From a checkpoint of a small transformer trained on Wikipedia: MLP 3584 ReLU.
MLP neurons of a small language model. Each row is named by its layer, matrix (down: output weights) and neuron, and shows model dimensions 16-111. Each number is 128 + 24 x the weight over its row's rms, rounded and kept within 0 to 255.
A block is one neuron, or neurons of one layer that tend to fire together. After each block is what it responds to, as a language model described it from the Wikipedia text at the highest values.

L4.down3228 [127 119 170 132 100 129  97 114 109 125 127 129 136 109 122 145 149 142 101  58 146 152 152 101 101 132 130 113 119 149 136 111 122 132 140 147 110 130 124 173 103  78 158 128 122 136 112 146 126 149 144 169 163 154 104  87 176  94 152  80 135 163 150 136 129 117 126 121 139  75 116 121 182 159 109 162 165 165 158  89 142 104 129 173 143 111 147 154  86 161 137 117 124 155 119 135]
Definite anaphoric head nouns

L2.down622 [119 118 148 122  93 147 151 152 120 110  82 117  93  66 121  91 139 104 127 135 150 107 123 147 147 134 142  82 123 115  93 109  93 101 164 202 124 129 125 106 118 117 141 131 130  94 129 120 136 107 128 159  59  93 113  98 159 125 121 120 109  81 144 150 108 140  89 133 154 119 152 115 117 124 157 139 128 139 156 143 144 133  94 126 136 119 158 141 123 121 158  99 147  99 136 157]
L2.down923 [138 129 156 117 141 139 116 131 151 138 109 134 142 120 133 103 132 123 131 156 153 144 122 169 159 150 104 116 138 152 141 115 139 132 113 132 120 151 101 128 120 120 134 100 112 124  96 134 109 136 171 175 126 116 157 128 169 185 111 121 157 111 145 118 185 148 108 119 116 100 105  78  90  99  95 153 141  81 116 133 137 117 105 135 130 135 145 100 152 121 137 188 130 134 105 139]
L2.down1164 [ 97 117  79 150 108 137  76 138 128 174 133 145  88  83 141 110 110 155 120  81 134 113 134 131 116 127 110 136 102 122 112 119 169 107 102 141 101 109 112 150 142 164 130 143  89 129 161 145 126 190 113 143 124 113 130 151 135 142 115 186 121 146 152  95 112 130 192 106  95 146  75 128 111  81 137 142 128 132 120 116 121 114 184 160 118 105 154  91 147 126  92 158 142 142 115 169]
L2.down1468 [144 113 110 171 102 135 143 122 159 111 175 161 139  77 134 123 108 133 146 182 137 155 125 131 150 111  97  84 154 132  98 129 144 132 169 129  90  94 131 125  79 118 124  64 122 123 132 150 113 132 163 129 120 131 135 110 128 108 129 142 159 147 139 167 135 184 149 131 144 102 116 145 168 126  93 119 128 143 120 143 115 136 161 104 151 165 168 132  93 128 119 111 150 157 114 161]
L2.down1601 [ 85 128 157 139 123 147 157 147 133 118 150 146 103 112 130 170 142 130 162 159 120 132  97  94 144 134 115 114  95 160 140 129 109 155 177 140  42 118 171 121 113 141 128 106 122 137 113 113 139 129 127 157 109 143 118 152  86 124 132 147 141 115 143 167 170 139  95 126 136 135  85 113 145 135 136 147 148 137  97 134 151 154 163 117 174 122 140  99 119 111 137 144 144 105  96 134]
L2.down1699 [121  89  77  98 115 115 158 168 149 131 124 128 113 126 132 153 122 105 157 142 125 107 123 160 149 142 135 173 185 131 103  74 148 119  88 118 170 135 120 150 148 156 122 111 111 162 135 136 119 130 101 139  90 145 123 131 114 149 121 119 156 156 183 109 112 153 127 153 125 123 106  95  77 118 110 145 150 141 127 146 149 112 148 115 120 125 163 116 124 101 128 135 123 110 166 152]
L2.down2613 [115 107 137  85 143 151 130 116 118  97 123 179 159 126 148 175 170 126 158 131 159 161 146  79 125 180 159  95  90 169 130 129 155 131 170 125  85 130 137 139 108 118 132 134 102 110 127 125 107 116 121 111 116  87 130 125 151  92 136 119 117 119 117 124 126 123 144 100 151 162 147 132 147 127  76 143 172 129 100 111 127 131 114 114 130 143 160 123 163 130 133 165 104 143 132 124]
L2.down3019 [ 94 124  82 141  81 152 147 120 135 112 107 132 124 102 132 119 149 104 185 140 190 113 106  85 135  92 139 108 170 130 155  96 137 134 154 126 142 110 104 196 161 106 129 149 177 158 144 141 124 125 109 106 108 118 109 132 165 159 118 150 147 131 142 127  87 124 183 157 119 149 186 120 124  77 141 122 128 141 132 154 112 150  89 153 102 148 157 133  94 138 141 140 112 193 135 145]
Mid-word "ur" fragments

L4.down1397 [127 152 157 130 136 129 115 116 170 165 147  90 136 164 153  86 131  88 134 191 137 101 139 119 142 153 111 118 117 122 122 134  90 152 146 117 181 129 125 139 139 143 117  87 127 139 112 139  78 104  84 122 133 141 118 167 115 116 146 111  96 104  95 174 127 145 155 135 119 112 139 108 116 125 121 142 125 111 159 125 115 110 120 147 165 113 133 125 164 152 198 147 144 122 133 128]
Mid-name syllable pieces

L3.down703 [124 118 152  91 121  81  98 123 103 138  82 132 135 115 152 107 130 180 137 117 115  84 112 141 111 131 128 134 154 120 134 132 153 146 134 146  70 112  90  89 125 133 113 124  68 146 148 127 112 126 157 118 119 107 132 102 106 133 125 110 137  80 101 123 166 143 105  96 162 168 143  87 111 119 137 122 113 126  97 136  97 122 128 114 156  93 132 195 111 115  90 109 135  81 125 134]
L3.down1274 [141 115 113 128 116 115 163 159 112 159 120 102 129 143 121 138  85 149  96 133 143 145 117 127 113 130 109 112 143 103 117 128 126 131 125 132  90 125 135 116  67 127 149 142 105 161  70 114 114 125 128 108 111  96 144 126 150 133 126 144 141 116 121  79 118  94 170 122  85 175 106 118 125 148 106 135 191 115 136 162  88 162 133 116 116 129 125 184 157 103  86  95 123 140 150 156]
L3.down1988 [136 103 159  96 141 133 122 162 151 141 136 104 135 115 104 133 173 131 117 104 181 146 122 130 147 135 104 146 122  88 158  80 145  94  81 132 168 137 135  94 181 105 146 115 101 130 155 149 127 159 139 126 127 119 121  80 149 163 137 156 196 118 153 149 128 135 143  99 131 147  82 116 162  89 155 103 119 146 104  93 107 140 111 135 115 123 108 175 138 130 137 118 120 123 109 119]
L3.down2344 [129 111 113 154 149 111 151 123 119 127 111 129 142 113  86  85 130 158 100 119 150 108 128 169 115 168  96 102 137 115 128 135 123 137 132 161 123 147  95 125 131 152 112 118  86 116  88 137 130 119 132 163 154 114 131 106 122 156 127 108 128 141 141 173 102  98 161 147  96 141 148  97 112  97 125  44 160 152 120 153  94 120 110 126 144  87 116 123 104 135 144 107 141 143 122 115]
L3.down2359 [169  83 112 118 160 117 177  93 116  96 167  87  95 138 124 126 122 161 117  99 131 135  99 148 136 125 129 159 120 143 131 110  83 101 110 136 116 105 153 130 135  83 150 128 147 128 114  96 132 103 149 110 163  95 133 197 161 113 141 156 111  73 126  96 150 123 102 120  55 167 147 166 129  82  99 110 140 118 146 151 134 114 144 128 143 120  78 103 146 159 122 117 101 137 109 114]
L3.down2486 [132 112 118 137 128 164 163 152 139 151 106 117 163 192 137 123 116 170  97 130 105  96 114 129 158 140 147  99  93 127 128 148 133 116 111 141 120 122 161 121 121 139  97 136  93 139 106 141  97 136 121 110  94 154 134 123 105 123 151 147 149 129 135 139 124 135  69 114 110 142 133 126 143  79 133 102 145 107  93 124 126 123 127  70 119 104 133 152 169  94 101 124 107 121 143  72]
L3.down2589 [ 89  75 161 105  86 127  85 133 154 143 151 129 124 131 143 116 105 104  96 114 114 132 145 143 111 173 106 144  93 133 129 129 159  77 139 129 111 159 177 135 113 147 126 120 151 132  92 171 132 134 143 115 105 132 138  73 101 129  87  98  96 118 155  88 136  98  93 153 110 122 134 141 118 123 108 145 144 141  97 128 158 126 105 117 140 133 153 157 172 165  92  84  98 140  95 103]
L3.down2766 [148 122 138  92 131 120 154 127 127 110 140 108 126 132 130 157 116 137 112 139 108 170 159 147 120 109 136  86 142 126  98 127 131 115  89 170 140 144 158 132 138  88  98 158 119 114 169 104 134 116  99 115 112 123 142 132  84 100 144 151 134  88 141 105 148 104 123 142  87 146 124 136 158 124 113  79 152 133 102 108 124 110 122 144  84 135  77  89 178 114 114  90 111 148 137 143]
Article's main subject noun

L4.down1591 [123  79 110 153 109 106 115 108 102 133 132  98 145 161 141 105 125 116 102 114 117 115 167 116  99 124 129 142  87 138  83 130 130 130 123 107 102 122 100 158 117 111 133 135 130 138 128 147 130  85 129 110 141 106  99 109 148 163 139 163 126  88 122 156  92 178 146 147 106 151 133 115 112 173  97 124 148  94 110  96  94 107 117 146 132 131 163 152 141 139 147 111 127 150 137 130]
Prepositions before place names

L2.down977 [128  80  64 160  61 128 117 120 130 109 113 160 103 139 101 115 136 114 151  99  98  87 112 144 186 142 151 109 120 171 113 127 122 121 142 146 143 109 133  98 105  86 108 112 146 125 135 120 168 131 142 112 125 109 154 128 139 106 117 118 145  78 101 207 127 107 126 119 152 100  92 104 117 122 148 145 140 110 100 149 164 128 141  90 110 148 111 108 163 135 118 121 120  77  93 140]
L2.down1386 [103 148 145 117 137 114  88 100 117 120 179 146 108 134 132 138 138 107 143 122 100 153 125 176 146 120 106 113 105 127 123 144 168 153 101 149 117 136 137 111 134 111 134 168 142 111 115 107 127 106 127 134 137 121 137 123 145 124  98  81 151 133 134  84  54 123 110 100 103 189 137  84 110 116 120 129 201 142 107 131 143 134 120 117 103 126 128  69 144 118 131 110 131 102 155 110]
L2.down1479 [116  79 120 128 106 122 125 152 145 122  69 177 103 107  71 140 109 100 165 111 122 112  72 132 128 118 127 131 110 159 145  96 124  96 143 106 116  93 165 110  92  94 105 181 137 151 108 107 109 171 109 151 143 143 120 193 126 163 122 115 134 148 136 151  98 106 149 106 119 116 153 148 116 140 123  95 163 103 102 141 144 148 124 121 160 119 136 158 139 132 191 122 129 132 158 138]
L2.down1996 [161 117 143 181  72 100 140  88 121 128  68  96 103 200 142 146 128 118 152 134 140 128 162 171  77 137 119 116 125 129 132  90 157 132 126  60 135 135 147  94  85 113 131 157  97 111 145 120 122 166 154  89 162 111 104 104 111 156 131 128 133 151 146  93 114 169 144  97 120 179 131 150 117 127 139 108 119 116 148 101  94 121 183 149 119 104 118 158 126 156 134 146 101 139 141 115]
L2.down2190 [129 135 127 123 113 157 113 139 146 137 113 112 118  89 106 144 142 148 121 145 168 107 150  93 113 124  91  76 153 189 156 133 137 118 137  67 106 133 125 129 107 161 135 141 132 122 113 104 158 134 140  81 132 133 143 143 144 120  89 121 142 134 109  97  92  92 127 107 134 115 155 106  89 129 117 137 144 158  96 114 156 147 131  98  97 154 103 103 182 125 157 106 155  91 100 148]
L2.down2535 [138 149 155 161 141 109 133 121 118 106 160 137 105 115 115  87 106 139 134 185  91  95 115 140  68 117 116 129 114 155 112 171 122 142  74 124 145 109 102 116  97 117  91 138 110 146 149  90 162 109 120 127 141  88 138  95 125 122 128 130 113 139 106 136 129 171 141 138 104 147 114 119 137 129 105 139 173 114 139 104 117 104 108 145 107 125 129 143 150 107 132 119 168  87 143  99]
L2.down2669 [151  88 130 100 133 133 121 117 118 175 142 117 175 129 125 152 147 126  94 135  60  82 103 126  99 109 133 106 144 140 123 109 114 145 122 106 171 118 121 102 121 149 114 127 120 145 142  89 166 110 169  67 126  68 176 147 137 144 153 118 104 109  98 141 117 167 129  96 115 149 142 158 118 159 154 153 149 120 105  88 149 121 150 138 158 140 115 127 147 130 133 140 140 139 130 134]
L2.down2803 [ 85 158  84  99  85 150 128 102 114 150 182 122  92  85 128 117 139 134  98  98 146 102 164 128 105 109 117 109 125 131  98 130 137  88 102 127 148 123 119  99 100  72 151 149 149 125 101 141 186 145 153 114 131 135 117 131 150 139 102 151 141  98 138 114 121 130 157  93 121 113 140 107 123 110  99 111 148 114 121 111 167 137  93 104 167 158 159 139 168 110 107 104 134  91 131 126]
Preposition "in"

L3.down1467 [118 144 155 124 130 117 132 154 141 137 136 128 117 162 129 150 112 150  99 121  96 153 124 128 112 100 102 125 170 143  72 155 125 174 121 164 164  99 162 131 116 154 120 130 126 160 138 179 172 125 154 114  94 138 131  54 107 117 141 138 143 171  98 105  99 131 135 141 130 137 104 114 106 115 124 129 114  89 197 118  98 115 108 105 104 110 136 124 113 135 121 103 138 145 130 142]
L3.down1719 [ 87 155  68 138 123 106 129 139 137  66  97 128 100  98 112 124 140 133 138 109  86 136 145 133  76 143 117  92 136 127 136 146 118  95 110 110 154 145 121 149 117 127 105 109 141 125 132 148 116 101 141 153 136 141 154 124 110 119 140 100 125  91 120 136 141 121 148 130 106 149 173 117 103 151 184 168 149 140 122 149 111 166 139 156 124 141 164 126 111  89 103 126 160 117  90 146]
L3.down1847 [123 138 141 143 139 116 134 151 132 182 144 150 142 163 111  87 129 124 126 114 168 132  94 148 160 111 162 127 148 123  65 145 107 111 169 116 141 132 160 116 118 140 150 122 112 156  91 109 184 145 120 105 103 155 151 139  83 140 101 113 123 170 150 152 109 113 164 117 107 111 121 145 126 110 148 125 148 120 129 110 117 146 159 143  97  88  91 164 131  80 112 153 106 104 139 100]
L3.down2203 [111 150 144 154 121  82  76 101 137 152 109 133 189 119  70 102 128 140 126 125 159 114  95 128 110 142 120 123 125 161 115 118 131 151 136 166 172 158 147 172 120 129 128 115 146 155  92 143 166 143 132 163 127 125 144 112 115 145  88 129 144 143 154 134 143 110 142 122 115 126 120 122  97 148 125 143 102  89 165  94  82 108 138  87 145 105 130 118 117 185 141 129 132 158 184 149]
L3.down2581 [114 114 109 129 132 124 100 150  99 153 134 165  98 134 157 155 152 150 134 112 113 163 143 125 163 105  56 107 126 146 111 118 180 140 103 125  91 145 126 173 111 153 134 140 114 150 133  70  89 141 134 176 105 134 126 162 129 114 115 134 151 132  99 107 155 112  84 122 115 113 137  89 128 110 152 167  92 130 165 154 131 126  94 141 119 124 148 155 118 113 121 141 110 146 136 155]
L3.down2714 [109 118 103 180 115 116 115 152 131 105 167 164  95 143 185 155 155 144 164  94 117 104 106 154  99 129 152 119 115 121 124 110 195 159  80 124 115 181 139 128 109 128 104 120 116 115 128 104 147 119  78 102 133 156 116 110 154 108 134 125 149 159 127 139 124 155 151 132 156 144 103 144 125 133 156 126 112 115 156 134 105 118 104 134 125 128  93  89  97 123 140  89  67 127 122  87]
L3.down2982 [150 131 136 134 189  75 122 177 113 176 145 155 149 129 164  93  99 191 161 129 145 113 192 115 102 159 145 122 139 147 129 119 128 140 121 127 100 112  62 136 131 143 157 108 142 151 129 131 161 103 135 152 133 168 154 128 107 133 126 139 164  67  79 138 112 123  83 110 122 109 124  93 130  96 165 144 135 152 133 128 123 107 143 112 112  63 138 161 112 142  75 134 107 144 139 109]
L3.down3218 [129 125 103 117 143 129 118 107 154 189 114 128 162 124 130 141 122 161 112 172 123 122 128 119 154  90 138 101 163 119 120 139 137 121 142 156 138 141 125 125  82 126 108 131 124 132 127 143 160 129 111 123 121 105 122 161 161 112 136 143 175 168 148 136 143  83  95 171 168 121  95  70  95 108 106 144 158  67 127 119  97 157 124 153 113 140 113  76 145 146 122 127 119 115 118 130]
Word-final "-ing" suffix

L3.down265 [112 130 102 158  99 110 131 123 140 115 152 166 116 158 106 109 132 156 131  99 128 111 157 143  98 123 128 145 136 125 126 114 117 162  95 147 119 119 135 169 106  93 151 165 140 135 143 167 141 129 124  88 111 140 127 123 140 154 103 163 123  84 187 140  78 150 148 130 111 152 112 130 115 138 157 147 129 116 128 101 155 120 140 109 122 131 125 187 136 158 133 101 104 185 121 138]
L3.down1046 [111 138  87 119 135  83 135 122 133 113 142 129 153 120 134 127  94 157 134 134 154  62 128 178 131 119 101 123 173 136 184 120 155  98 134 117 124 157 142 103 115 127  98 161  97 102 101 109 160 130 114 122 130 133 174 110 157 132  97 131 167 164 154 141  58 127 154 109 158 164 110  81 119 104 105 106 130 112 103 124 165 157 109 119  69 153 150 118 143 124 151  97 182 104  80  81]
L3.down1098 [ 77 136 137 142 143 145 111  95 124 160 127 105 164  98 119 153 110 156 107  98 110 110 146 134 136 114 121  84 141 100 116 110 116  92 112  73 125 156 152 137 146 129  76 113 116 113 108 110 104 134 140 129 157  93 123 124 106 150 110 138 134  96  78  92 111 132 147 176 161 112 118 129 104 127 111 104 135 114 115  85 115 155 168 105 154 105 149 174 140 115 141 115 105 140 121 111]
L3.down1270 [139 132 125 142 122  96 138 126 137 171 148 157 130 150 131 166 177 107 111 155 100 109 110 128 138  98 111 109 121 124 131 119 141 133 112 139 102 118 104 116  96  91 140 131 191  91 155 127 142 121 121 112 142 134 142  90 151 150 116 108 154 154 148 121 103 125 125 144 114 136  77  98 145 105 133 130 135 142 130  90 136 157  84  89 108 102 123 115  85 105 118 128  97 137 139 114]
L3.down2460 [113 114 138 142  97  65 132 121 121 129 104 131 110 122  91 107 182 133 128 141 113 117 157 134 192 146 112 149 135 123 160 131 157 131 114 149 112 104 145 153 140  87  85 133 129 132 129 117 159  70 143 128  91 117 121 135 131 125 124 170 111 100 149 124 111 114 111 123  52 133 148 132 117 112 107 127 141 122 124 126  92 108 117 108 159 109 124 147 164 186 136 136 132 127 134 100]
L3.down2667 [156 103 125 130 129 122 105 103 115 133 143 155 120 157 161 127 138 173 136 127 110 110 119 158 123 118 177 113 113 152 152 108 129 131 116 151 124 123 137  84 142 130 132 134  74 135 115 121 152 126 144 153 128 124  92 106 142 130 106 145 157 128 100 132 117 126 113 159 141  95 141 134 151 136 129 140 116 124 148 109 119 138 149 145 164 119 110 110 122 129 163 153 129  89 106 142]
L3.down2799 [132  82 124 139 140 116 139 120 103 161 131 137  98 126  99 130 179 138 144 151  98 109 132 125 106 143 128 160 130 144 119 174 117 111 127  94 116 109 133 150 155 129 146 129 159 178 144 154 133 138 152 147 141 117  85 139 175 119 147 139 108  98 123 110 135 162 123 135 128 142 133 149  57 146 122 189 136 126 107  75 109 139 139 136 121 152 177 155 122 142 133 163 142 112 167 106]
L3.down3252 [130 132 158  97 122 116 147 101  94  81 110 154 128 146 123 121 119 128 161 130 118 119 148 155 112 109 175 112 130 155 136 151 149 137  81 136 173 140  99 157 113 117 124 114 121 140 112  66  92 125 133 130 127 129 147 125 124 136 172 123 103 133 143 108 168 124 136 115 132 178 110 122 104 134 147  66 114 122 120 122 133 138 149 134 129 133 123 181 152 104 109 142 138 134 143 109]
Locative/temporal prepositions

L4.down1303 [126 127 105 134 155 158 138 144  90 150 139 120 118 119 136 123 140  92 123 116 142 119 109 115 143 186 116 123 111  75 105 123  98 111 158 111  96 139 149 159 110 119 110 145 131 111 148 128 166 125 155 118  69 114  77  80 140 110 106 121 116 102 115 141 120 119  82 133 109 181 151 127 196  92 120 204 125 169 143 129  89 112 125 103  84 146 160  86 133 153 136  98 106 118 134 115]
Participial -ing clauses

L2.down460 [151 146 101 123 129 150 111 162 137 123 137 108 136 139 141 114 113 146 117 139 130 140 105 170 150 129 127 168 119 124  75 117 170 129 115 105 106 114 150 136 133 139 144 128 113 138 121 139 118 122 140 108  92 116 111 112 144 141 137 185 213 136 142 140 131 141 116 138 105 146 148 136 143 135  89 143 157 133 123 141 104 160 125 148 107  73 133 135 125 107  86  92 138 110 134 126]
L2.down463 [141 130 134 129 133 148 128  99 136 108 115 131 145 158 116  94 128 136 129 108 137 157 143 119 109 153 113 135 124 125 179 141 157 169 134 144 115 108 117 136  61  92 144 102 135 148 129 134 142 163 147 133 109 117 102 150  80 165 147  92 130 120 134 111 112 145 120 162 140 141 180  67 140 134 149  90 180 154 107  97 127  67  70 164 144 110  80 153 111 109 124 139 110  83 122 101]
L2.down734 [138 129 112 133 145 131 126 128 129 136 133 124 116 164 135 133 148 130 118 112 140 116 136 123  78 118 116 139 117 111 153 139  97  94 137  96  98 108  79 156  88 110 111 140 148 158 133 155 157 110 138 114 112 145 136 131 156 113 159 165 156 101 122  89 140 143 128 130  80 157 136 127 143 119 113 138 129 123  71 155 136 129 156 135 165 151 104 133 129 131 149  85 114 133 158 110]
L2.down1670 [150 120 148 118 137 140  94 169 140 105 119  59 121  97 129 105 138 146 134 141 131 120 162 140 108 138 137 152 136 130 129  83 143 136  98 122 111  98 123  74  93 142 150 143  89 143 114 113 120 133 131 105 134 120 125 150 148 114 123 137 131 166 121 133 186 137 124 138  97 116  98 125 136 175 133 125 136 115  85 119 156 145 110 185 136 109  95 146 130 150 100 164 150 132 174 157]
L2.down1911 [112  95 128 125 104 151  92 124 138 125 113 146 109 136 152  95 141 116 114  92 109  90 139  97 156 102 142 144 137 121 138 129  96 116 111 126 163 113 160 170 115 161 130 103 159 139 121 165  83 122 152 143 119 122 102 151 150 134 157 127 115 144 169 113 167 135 189 141 118 124 140 129 135 129 164 136 116 139 150 111 115 133 149 142 141 126 119 153 100  93 145 156 145 102 126 143]
L2.down1943 [138 106 117 106 104 169 126 115 153 106 105 137 146 150 140 127 150 154 143 138 128 141  87 156 156 122 103  91 167 101 100 146  97 160 100 157  79 138 148  93 134 106  86 117 110 136 172 108 105 106 165  99 105 152 121 108  90 129 163 170 126 124 121  97 129 122 145 134  94 169 136 144 126  97 126  94 142 118 118  68 128 120  73 141  70 124  97 125 145 117 109 117  97 157 152 125]
L2.down2277 [115 161 145 107 175 123 129  99 129 127 151 116 133 139 141  51 134 141  97 131 133 108 132 133  73 147 132 148 114  77 138 147 149 133 148 132 124  94 156 143 115 125 144 129 159 112 135 145 135 105 145 131  71 119 177  84  96  95 101 132 144 115 112 121 100 127  83 141  91 128 106 173 147 157 111 107 126 128 155  89 166 104  99 126 111 136 132 156 140 156 127 134 157 140  83 148]
L2.down3363 [146  58 135 101 125 127 101 109 128 149 127 124 122 141 143  79 159 129 109 120 143 129 135 142 151 120 149 103  89  91  94 117 156 138 122 162 104  86 104 122 121 118 105 132 133 143 148 111 130 159 117 162 124 123 165 137  98  82 154 145 107 117 140 136  88 144 105 144 104 109 157 145 158 161 115 105 160  63  96 152 125 121 159 153 111 126 163 103 151 152 139 108 131 104 136 153]
Anaphoric generic nouns

L3.down100 [114 162 117 124 170 149  99 125 150 125  95 111 119 118 145 147 118 157 161 179 134 103  57  90 157 103 148 107 112 127 130 135 156  95 112 119 165  99 109 109 156 124 143 163 152 152 145 134 115 161 105 136 144 124 127 110 136 135 124 113 167 140 170 114 152 147 124 153 131 132 106 142 103 124 142 143 140 159 140 100  78 145 176 142 133 149 158 154 116 140 155 125 106 149 157 118]
L3.down394 [109 170 105 148 141 155 111 139 112 146 148 120 135 113 131 127 108 162 152 150 141 111 116 129 151  98 154 184 124 111 144 118 144 130 158 147 101 140 151  70 169 170 107  87 143 122 133 144 140 153  91 127 110 144 132 141 147 145 150 120 116 127 160 145 136 152 156  88 114 114 127  68 162 119 114 160 125  72 111 160 167 135 138 133 148 105 119 161 120 113 121  82 131 128 127  89]
L3.down1299 [118 130 133 168 121  99 142 125 111  86 166  98 180  67 103 120 153 140 150 169 133 150  96  76 138  80 127 132 127 146  69  94  82 104 137 138 113 156 164 110  78 149 120 180 197 137 112 172  92  99  88 147 162 152 159 110 106 138 135 148 142 131 134 151 135 139  95  99 158  64 138 110 139  84 151 148 114 130 128 158 158  78 128 115  85 179 153 167 105 121 112 122 145 106 129 156]
L3.down1546 [123 137 140 120 151 141 118 166 161 102 168 138 182 123 139 127 136 144 127 166  92  98 112 146 125 105 107 123 175 135 153 114  95 147 108 156 147 172 127 109 128  98  67 116 188 154 169 143 119  99 140 145 127 132 133 118 155 170 104  99 142 129 158  93 137 133  70 131 138 146 149 143 162 124 107 124 118 133 156 111 137 173 120 124 132 121 174 127 106 110  84 112 136 126 116 106]
L3.down1732 [103 105 170 116 124 120  63 115 121 134 125 147 105 104  81 182 113 140 132 172 175 141 102 128 168 153 121 157 111 116 115 145 132 111 115 109  99  92 157 113 146 140  92 146 128 140  92 148  85 137 141 134 132 148 118 142 155 171 148 121 136 131 132 119 139 134  96 132 136 137 134  98 153 123  83  81 127  99 102 113 116 112 146 138 114 114 145 146 147 202 109 101 122 127 137 131]
L3.down2266 [ 98 120  29 115 159 118 132 120 170 134 133 119 134 108 139 148 153 133 127 120 133  73  65 115 173 104 111 119 128  86 117 101 117 134 115 111 122 115 160 156 149 133 146  84 164 110 110 142 135 152 116 115 141  76 167 125 141 119 164 117 128 145 153  91  75  97 115 129 154 125 142 141 145 161  96 170 137 140 169 188 108 123  96 144 118 115 139 134 136 107 135  92 112 106 148  66]
L3.down2885 [138 181 137 166  84 148 114 135 100 116 111 171  71 129 150 133 104 164  77 163 116 132 114 146 118 151 116 142 111 138 116 155 106 102 163 105 136  88 117  62 144 144  93 149 111 121 106 130 123 133 136  98 148  75 117 146 143 157 135 125 115 173 138 107 128 125 163 176 129 141 119 118 122 147 119 140 145 116 129 149 140 115 162 132 132 144  91 157 159 109 143 176  97  92 143 170]
L3.down3164 [ 78 156 178 128 132 166 143 118 117 137 105 101 118  96  91 170 134 126 165 130 144 155 125 151 121 156 146 145 135 111 134 132 135 127 130 109 159 181 148 123 141 172 141 142 182 117  93 169 127 111 153 114 123  90 140 140 105 151 140 159 155 117 161 140 126 110 118 135 134 108 137 141 161  69 116 131 106 129 125 146 117 148 144 125  87 124 125 122 112 129 149  97 123  92 105 129]
Word-initial Or pieces

L2.down444 [129 112 115 103 113 119 103 158 135 160 130 156 103 142 123 124 128 154 119 130 126 120 122 150 117 138 105 141 117 179 104 151 157 138  85 132 114 129 163 167 151 150 133  88  96 120 140 123 146 146 152 142 111 171 109 137 168  95 124 125 167 119  95 106 154 132 108  96  90 126 187 102 128 123 170 128 147 137 146 131 129  90 148 108  85 154 132 107 116 157 142 112 131 161 163 144]
L2.down545 [174 162 103  89 148 158 111  93 166 107 182 110 132 114 123  96 130 147 117 183 127 122 145 116 162 115 117 108 133 149 159 122 126 129 152 136 116 137 117 151 130 150 133 107 137 108 128 139  79 148 124 118 139 152 129 128 137 156 121 223 156 146 153 139 131  90 147 146 151 119 154 107 134 152  90 144 155  97 131  89 113 114 103 125 124 121 134 166 142 159 141 105 134 167 125 111]
L2.down560 [ 94 137 140 132 121 154 154 148 131 160 116 120 111 113 105 163 119 128 161 175  71 150 103 144 137 154 126 113 110 121 165 128 133 112  97 112 176 126 128 142 117 109 131  87 110 114  97 150  93  83 133 141 127 135 138  85 187 121 110  88 134 135 163 129 128 149 151 101  94 111 117 136 130 158 110 129 121  94 176 135 172  90 106 128 115 116 145 163 115 136 104 137 164 161 134 139]
L2.down772 [127 120 123 112 121 144  94 145 155 170 143 165 160 114 133  97  87 147 154 158 154 139 120 141 162 151 121 152 179 132 157 136 172 110 116 134 102 131 154 140 147 150 129 118 115 135 116 164 153 139 158 150 102 118 141 102 143  95  92 150  94 142 179 132 120 151 124 120 131 136 140 127 155 143 132 118 107 114 133 144 133 114 125 113 134  77 137 119 166 156 109 128 155 165 156 146]
L2.down872 [129 134 154 108 140 118 145 132 129 170 144 146 103 186 126 111 135 101 133 131 122 183 107 129 156 151 154 131 145 113 163 147 127 127 107 117  93 148 192 152 139 154  96 152 127  86 106 100 149 128 155 125  78 134 112  95 132 114 103 126 110 129 128 125 114 190 135 138 121 122 201 112 145 146 151 166 123 106 153 140 127 137  96  84 143 103 122  72 175 114 101 154 127 109 137 106]
L2.down1768 [157 139 122  96 134 108 104 162 129 162 147 138  83 136  83 116 139 123 131 145 142 110 123 137 191 173  65 117 144 159  88 165 144 102 135 141 131 142 149 139 144 108 139 155 102 117 112 136 117 135 158 100  97 156 109 143 164 156 134  86 102 130 117 108 112 119 103 135 111 147 139 108 132 136 109 125 132 137 171 141 130 105 110 104  97  64  74 127 111 112 104 140 148 112 117 143]
L2.down2799 [154 154 114 123 187  97  87 135 142 127 123 161 100 164 162 117  99 106 110 154  93 133 136 147 135 122 114 117 129 181 129 135 169 151 106 129 139 129 117 134 135 157  86 124 101 173 132  95 122 169 160 131 126 160 131 102 162 110 121 107 169 117  86 108 100 169 140 122 133 130 160 123 118 129 160 124 147 144 134 135 146 127 125 128 113 126 117 120 145 133 146 142 122 134 162 155]
L2.down3030 [140 143 111  83 135 135  89 113 152 144 136 178 145 130 105  92 152 182  98 165 120 126  78 159 150 129 153 110 129 102 154 118 153 154 110 117  82 115 181 146 130 131 107  88  95 150 144 110 144 132  98 114 122 145 145 118 157 129 126  80 133 131 158 119 140 127 105 130 124 136 113 149 129 138 119 110 130 159 131 125  98  84 125 159  74 154 119 115 101 124 100 113 104  99 129 163]
Verb -ing endings